python train.py --d_model=384 --norm="layernorm" --norm_place="pre" --bias="all" --parallel_block=false --init_std_qkv=0.0293 --init_std_o=0.00678 --optimizer="adamw" --beta1=0.9 --steps=14506 --dataset="wikipedia_en"
MLP neurons of a small language model. Each row is named by its layer, matrix (up: input weights; down: output weights) and neuron, and shows model dimensions 144-271. Each number is 128 + 32 x the weight over its row's rms, rounded and kept within 0 to 255.
After each neuron's rows, "raises" lists the tokens whose logits its output raises most directly, leaving later layers aside.

L8.up521 [142 157 151 160 107 131 128  98 158 187 103 116 159 181 155 199 133 201 116 142 115 114 175 194  70 110 193 159 141  79 137 116 157 107 140 169  75 137 124 159 157 146 189 166 181  79 129 140  98 133 173 150 107 160 211 148 165 100  83  97 160 113 142 135 116 154 102  98  97 170 112 104 175 123  61 140  93 116 130 144 127 150 142 147 123 151 110 146  96 149 207 132 182 168  86 142 148 170  93 181  87 119 153  87  39 150 150 154 146 114  91  92 151 134 119 122 160 134 130 102 105 100 125 162 103 166 157  78]
L8.down521 [142 113 100 133 100 159 123  99 156 143 114 128 172  83 125  82  95 112  62 120 131 170 160 132 123 168 117 141 110 150 134  86 138  52 175 154 138 116 118 129 156 148 183 139 114 128  99 151 129 120 154 107 166 109 115 111 119  98 128 144 110 124  85 127 202 161 116 101 127  87 193  81 109 135 110 186 132 168 106 121 115 128 113 186 100 135 143  96 136 168 128 136 149 164  87 210 107  90 132 133  88  92 119 136  71 175 116 170 150  93 121 136 201 146 157  94 166 152  98  83  92 103 131 103  99 123  75 116]
raises: "er(s)", "iness", "ence,", "iam", "ence."

L7.up648 [ 49 122 151 115 114  98 134 204 119 122 140 122 111 170 114 107  80 129 102 152 145 119 135 107 132 177 103 107 127 173 133 134 143 163 139 131 167 115 163 154  83  86 126 113 115 160 207 124 143 171 180 122 136  94  69 116 138 134  64  98 135 159 130 135 101 143 106  87 123 181  88 213 134  67 189 135 143 122 189  66 101 126 121 126 163 150 105 104 165 129 186 109 123 164  64 133 162 185 104 103 120 133 148 107 128  86 108 163  93 152 119 160  74 201 118  81 116  82 125  88 147 114  94 111 105 173 212 181]
L7.down648 [126  83 194 206 142 200 163  96 152 131 136 112 120 186 111 120 140 167  91 198 152  89  94  57 118 193  69 112 122  59 126 149 132 107 125 152  84 196  79 179 183 121 101 158  79  84 156 129 129 100 165 112 141 185 137 106 110 134 133 169 127 121  89  66 103 117 138 102 178 114 121 155 116 123 144 120 132 162 167 105 186 144  94 131 115 165 149 101 170 132 164 141 151 155 132 180 130 161 114 152 138 129 124 152 176 133 144  75 129 118 118 120  90 155 126  88 119 102  81  82  95  96 181 184  88 161 184 157]
raises: "pp", "ably", "eg", "ability", "ps"

L7.up305 [ 87 133 203 174  98 116 116 156 151 131  96 121 152 135 134  96 162 121 168 119 169 198  99 164 124 103 156 133  68 169  68 151 192 163 111 166 108 163 102 155 123 114 108 123 165 153 131 188 141  97 162 148  88 125 114 135 168 187 112 153 118 106  44  97 207 159 135 124 168 117 103 142 111  96 108  82 139  71 170 156 124  95 112  98 167 121  87 144 156 110 150 124 114  71  70 141 165  30 129 133 110 147 102 122 178 126 155 106 130 130 108 139 117 164 116  73 125 126  99  97 146  99 113 118  81  88 116 113]
L7.down305 [116 109  69 144 189 152 144 120 112 120 135 116  89 152 142  98 165 118 130 140 110  79 107  46 111 188 108  88 140 117 164  88  93  98 123 134 123  90 159 129 142 125 147 118 126 130 139 127  82 117 159 124 121 135 115 107  64 154 131 164  83 121 145 165  98  91 113 120 101 141 141 164 130 136 125 135 137 147  87  84 126 159 150 139 140 140 127 135  76 131 174 140  82 188 197 106  47 232 162 107 154 142 107 109  69 137 158 136 116 121 160 172 152 129 123 185 134 149 190 104  71 137 122 168 171 127 144 142]
raises: "ation.", "a.", "et.", "ency.", "ing."

L8.up292 [117 114 183 146 136 164 173 147  98 146 147 126 145 167  62  93 151 169 130 124 122 100 133 155 135 171 107 189  67 147  94  87 120 152 176 115 148 130 139  86 150 184 132 184 142  73 124 102 128 149 136 182 107 112 185 172 211 112 153 192 120 123 145  88  93 105 132 171 123  88 113 142 116 144 120 129  98 128 139 134 146 159 124 157 155 120 112 137  81 134 134 120 143 202  93 181 115  87  97 135 160 101 131 109 149 103 146 160 139 162 114 124 170 124 143 136 128 101 117 111  73  76 142 198 121  99 105 154]
L8.down292 [ 70 194  90 163 127 123 123 174 175  86 139 124  82 134 114 139 106 113 150 137 133 118 144 127 150 230 156 129 117 114 146 127 158 154 155 111  94 110 114 128 193 161 148  47 165  82 190  78 132 184 123  91 127 138 141  91 141 159 169 110  88 133 116 115  96 144  67 167 150  74 118 125 179 144 157 108  69 193 140 130 143  91 186 105 143 113 134 132 146 113 122 144 105  91 119 163  98 114 169 134 111 125 128 130 160 152 111 111 143 160 131 120  88 174 111 128 171 167 163 108 107 142 140 130 103  63 123 131]
raises: "ign", "force", "pool", "wick", "onn"

L8.up183 [110 147 148 101 136 144 154 191 101 111 100 159  99 126 111  78 127  67  77  61 133  99 172 140 162 133 151 152 123 171 157 121 117 117 177 100 152  59  74 196 118 138 141 192 183  81  83 100 107 162 160 120 163 154  82  76 174 158 168 131 100 138 158 115 157 182  51 150 129 124 174 153 147 142 152 112 131 163 147 142  96 133 113 125 113 155 123 126 134 130  68  79 200 109 148 210  93 151 183 142 175  69 111  85 160 119 153 157  95 149 127 109 132  69 144  66 108  81 100  90 154 149  72 158 175 112 146  93]
L8.down183 [167 189 114 150 131 150  59 143 130 160 157 141 119 107 171 145 177 154 103 124  86 148 155 105 162  79 141 132 129 155 116 110 150  91 156  92 111 117 158  99 116  77 101  91  94 144 130 139 154 188 127 123 138 113 126 162  82 116  89  90 131 164 155 149 167  94 132 113 130 165 144 149 168 208 152 135 134 139 170 152 148 127 141 135 140 139 111 162 186  88  63 126  72 136  59 166 117 146 105  68  67 137 107  84 128 131 141  84 131 157 127 148 112 101  76 186 165 125 103  55  93 116 199  97 137 145  57 116]
raises: "up", "ing:", "ing.", "pt", "her"

L7.up518 [125 122 222 129 118 135 146  41 154 124 143 115 133 140  66 126 112 102  75 114 155 164 117 182 112 142 115 142 130 179 149 138 193 117  93  95 156 126  72 119 132 147 141  99 135 138 126 169 168 122  99 142 155 149 144 159  59  97 133 176 215 111 164 119 163 145 107 161 108 132  81  87 111 102 122 160 140 113 123  90 100 154 128 108 201 162 183 142 128 133 138 109  79 104 188 152 191 151 174 179 132 133 141  96 128  91 101 202 124 114 128 154  92 114 128  69 118 112  82  88 137 115 112 135 111  68 110 132]
L7.down518 [169  98  78 150 151 130 126 107 130  56 134 112 144 122  97  75 130 114 189 108 143 153 110 116 194 124 161 115 112 168 192 179 140 184 161 131  89 124  97 154 189 125  96 134 133 122  73  94 191 184 154 124 169 129 168  66  95  77 150 185 140 210 119 140 159 159 121 140 120  88 148  98 123  92 128 167 140 121 153 105 107 164 139 179 150 157  92  97 136 108 174 136 111 102 122 145 127 138 152 137 112  65 112  91 153 100 100 129  84 123 137 102 186 126 136 102 182 149 116 105  95 111 124 141 179  89 137 133]
raises: "est,", "est", "lan", "rating", "oux"

L7.up1076 [152 174 113 100 140 160 144 124  63 171 137 150 146 150 143 157 133 156 128 154  96 110 183 134 123 111 164  84  92  70 143 191  73 119 172 120 101 122 102  73 131 119  92 165 111 147 218 116 147 109 169  54 146 151 166 152 130  99 172 101 127 156 130 113 109 132 116 103 130 162 106 177 142 145 126 103  67  64 138  98 182 159 160 212 137 124 151 145 123 109 112 119 129 189  99 104 117 121 121 109 137 111 213 124 152 157 161 160 156 162  89 184 127 115 121 135 143 151 166  83  75 135 131 175 151 126 156  96]
L7.down1076 [185 152 104 147 157 110 191 104  95 121 114 176 116 141 116 113 136 126 166 157 158 150 112 127 122 102 153  64 131 171 111  98 118  82 115 160 102 124 116 193 148 111 109 166 140 156 169 160  63 106 164 159 126 146 160 132 115 142  72 132 103 153 159 111 115  85 155 152  97  70 175 186 169  93 104 148 168 152 118 160 174 115 147  66 136 152 163 103 169 133  92 143 123 139 146 159  77 131  92 118 111 139  68 140 134  89 120  90 115 118 152 152 164  83 134 157 149 164 118 127 130 137 177 118 129  79 125 112]
raises: "iqu", "ic", "ic,", "ica", "ice,"

L3.up1222 [150 201 126 113 149  79 125 101 152 101 142  63 137 105 104 125 121 142 120 130 164  62 156 169 161 156 122 113 155 117 102 153 138 132 163  95  90 141 100 135  83 123  68 159 161  64 178 186 100 117 109 116 125 113 128  89 186 102  78 134 143  81 156 172 133 105 119  92 119 130  95 151 140 163 115 122 174 155 118  99  92 171 105 107 159  99  82 165 173 179 126 177 109 152 144 110 150  43 150 194 129 187 113  94 120 146 142  83 126 129 125 132 204 112 122 127 115 107 104  86 117 113 112 150 129 130 134 107]
L3.down1222 [149 152 122 122 199 144 206 202 156 121 154 154 140 162 116 181 168 129 119 111 121  94 100 103  97 120 152 134 114 185 156  89 104 100 128 176 119  49  97 204 107  80  89 148 144  73 206 161  96 146  83 173 134 175 169  98  75 136 147 170 108 108 163  66 144 109 176 126 138 163 139 159 145  96 116 125 209 120 199 122 143  99  80 197 145 158  95 124 122 171  85 149  64 107 112 127  64 212 129 121 100 140 139 131 144 101 141 119  81 118 137 141 157 191 161 100 111 131 124 139 162 173 163  95 126 117 110  97]
raises: "age.", ".\"", "ous.", "ate.", "aged"

L8.up1268 [146 169 104  85 149 120 144 102 148 110  91 156  85 140 174  84 135 118 132 123  72 149 143 132  94 157 111 188 147  84  64 145 145 109 151  98 129 109 119  72  69  79 175 138 122 121  56 144 189 117 164 143 137 150 116 152 181 138 114 118 160 103 105 156 100  79  79  68  84 129  97 167 206  82 187 106 196 175  89 117  97 158 124 205 143 103 134 109 146 135 106  51 183 120  93 148 116 137 107 132  83 123 170 132 156  68 125 114  78 126 126  94 127 122 133 154 106 100 102  67 107 124 127 153  87 142 182  98]
L8.down1268 [202 131 100 127 100 141  99 191 158 142  90  57  88 101 183 116 178 114 100 142 116 117  78  84 191 137 114 158 106  97 151 147 149 141 132 145 133 131 159  66 129 128 130 127 102 150  75  90  89 134 125 133  84 126 130 140  88 167 144  72 182 138 180 139 169 191  75 114 149 106 116 110  98 128 146 129 174 114 162 131 175 105  70 113 145 121  86 104 111 177 154 126 122 102 130 168 140 139 206 164 159 104 146 148 175 112 116 108 117 128 146 148 107  99 145 113 160 151 110 120 109 120  98 111 106 149 126 102]
raises: "d", " to", "all", "den", "Te"

L7.up1507 [124 152 141 181  87 133 131 115  83 162  87  63 144 133 192 164 102 133 134  66 101 175 149 124 107 178 149 130 109 151  83 145 147 147 155 179 118 104 148 167 118 131 116  78  87 138 144 146 148 132  85 103 212 137 138 162 119 115 154 107 113 114 128  97 132 162 123  85  83 154 140 145 167 115 121 145 140 135 164 110 141 137 140 201 133 105 145 183 100 102 163  94 184 155 117 118 124 105 121 104 145 128 140  96 114 106 126 180 133 163 163 143  88 192 139 161 150 129 167  95  81  77 139 141 142  92 151 112]
L7.down1507 [ 70 147  95 217 134 147 153 145  80 126  85 109 137 109 102 139  84 129 158 108  76 147 108 148 147 139 173 136 126 101 140  46  91 160 115 163 155 185 111 102 106 125 186  94 129 163 120 109 119 112 165  98 121 152 119  97 122 132 128 125 129  87 138  99 135  84 111 102 110 125 133 128 140 133 128 161 134 116 120 115 140 159 104 139 111 159 131 113  97 146 145  62 164 141  90 112 172 116 184 135  87 143 116 128 143 138  97 161 117 191  83 161 101 130 199 162 110 136 103 121 106 132  72  97 167 148 136  78]
raises: "–198", "–196", "–195", "fully", "–197"

L7.up704 [169 121 125 150  85 126 138 146  96 140 138 144 119 181 117 126  98 147 130 100 118 111 114 131 132 162 167  79 158 235 181 157 153 108 126 117 141 125 211 132 146 112 130 144 147  54 114  55 126 113 135 138 154  89 122 178 136 128 101 146  57 136 139  81  81 148  79 128  74 151 130 131 187 114  66 131 118 108 129 153 152 133 130 219 126  92 104  95 142 179 140 121 120  98 181 128 133  76  31 134 186 178 168 124 127 116 119 125 138 110 124 151 104 135  86 171 140 129 101 177 123 145 144  91 139  67 113  87]
L7.down704 [109 129 141 135 183 105  70 145 111 143 150 139 121 111  72 168 148 107 156 113 127 146  73 137 172 134 164 163 182  92 131 150 149 180 190 111 141 142 110  39 103 147 141 103  78 128 141 135 162 169 122 130 116  97 110 134 179  98  83 128 148 149 146 137 133 137  94 115 155 170 106 156 108 151 149 183 113 129 160  49 168 118  84 148  64 160 127 102 150 104 160 134  96  87  94  87  64 125 171 142 185 126 113 149  84 121 103 183  92 146 151 117 143 134 100 109 164  80 124 124 105 125 137 125 157  74 111 103]
raises: "ers.", "ices", "er.", "ody", "ers:"

L8.up903 [156 191 117  81  66 121 101 128 167 126 164  93 134 157 112 123 120 112 103 113 145 158 133 191 106 147 138 128 134 183 194 122  94 175 139  93 132 107 135 131 129  40 149 150 121 190 184 143 123 157 133 155 117 151 135 140  95 147 166 104  74 137 151 158 104 125 105 115 104 118 130 193 121 140 124  90 120 159 153 138 145 156  72 182 101  82 145 179 188 142 137 133 145 152 120 121 188 130 119 128 147  99 116 101 129 142 152 152 110 105 128 185  94 158 124 107  97 157 157 156 101  80 137 143 155 165 106 174]
L8.down903 [161 226 105 112 120 139 153 154 145  78 123  73 190  77 131 144 156 127 122 130 170 103 158 167  92 132 153 147 114 130 153 142  84 115 156 113 105 113 135  88  92 127 117 159  89 155 143 100 143 169  97 125 150 145 113  72 130 126 167 104  71  85  80 203  72 145  95 100  96 124 103  97 163 145 151 114 146 146 111  87 115 130 127 128 130  73 133 159 169 115 140 170 124 126 109 162 119 135 122  78 111  75 116 124 134 175 166 110 127 152 140 128 161 158 188  97  98  99 138  92 175 122  96  89 165 109 148 169]
raises: " following", " month", " previous", " week", " weeks"

L7.up1503 [ 86  73 124 114  96 106 104 173 104 141 109 197  95 161 132  48 109 152 101  89 135 122  99  73 103 127 103 158 108 161 105 151  97 131  97 160 108 173  95 157  84  95 179 200 158 129 164 162 167 178  89 107 156  90  77 153 146 112  96 105 131 144 155 133 143 141  92 142 145 136 120 160 157 156 175 100 162 106 170 124 120  97  83 166 123  89 127 158 129 183 125 130 100 143 175 179 146 119 113 146 111 169 152 104 111 107 124 169  81 115 123 134 147  71 196  77 126 127 150 128 130 105 195 123  96 100  75  47]
L7.down1503 [ 96 131 164 121 137 120 101 143 161 132  90 156 123 182 104 118 143 138 128 171 106  98 165 140 121 155  95 172 126 178 125 154 128 127 107 130 171 101 119 143 135  86 152 137 141 127 141 126 122 153 141 125 107 144  85 128  92 103 136 115 118 149 113  68 136 104 129 146 107 111  87 183 162 124 143  79  76 117 121 121 117 145 152 154 113 110 118 151 165  96 144 141 170 133 136 164 117 154 114 110 128 166  91 101 125 113 156 149  88 137 138 128 111 120  89 124 135 117 154 150  83  97 129 104 137 132 133 110]
raises: "ly.", "ly,", " her.", " him.", " him,"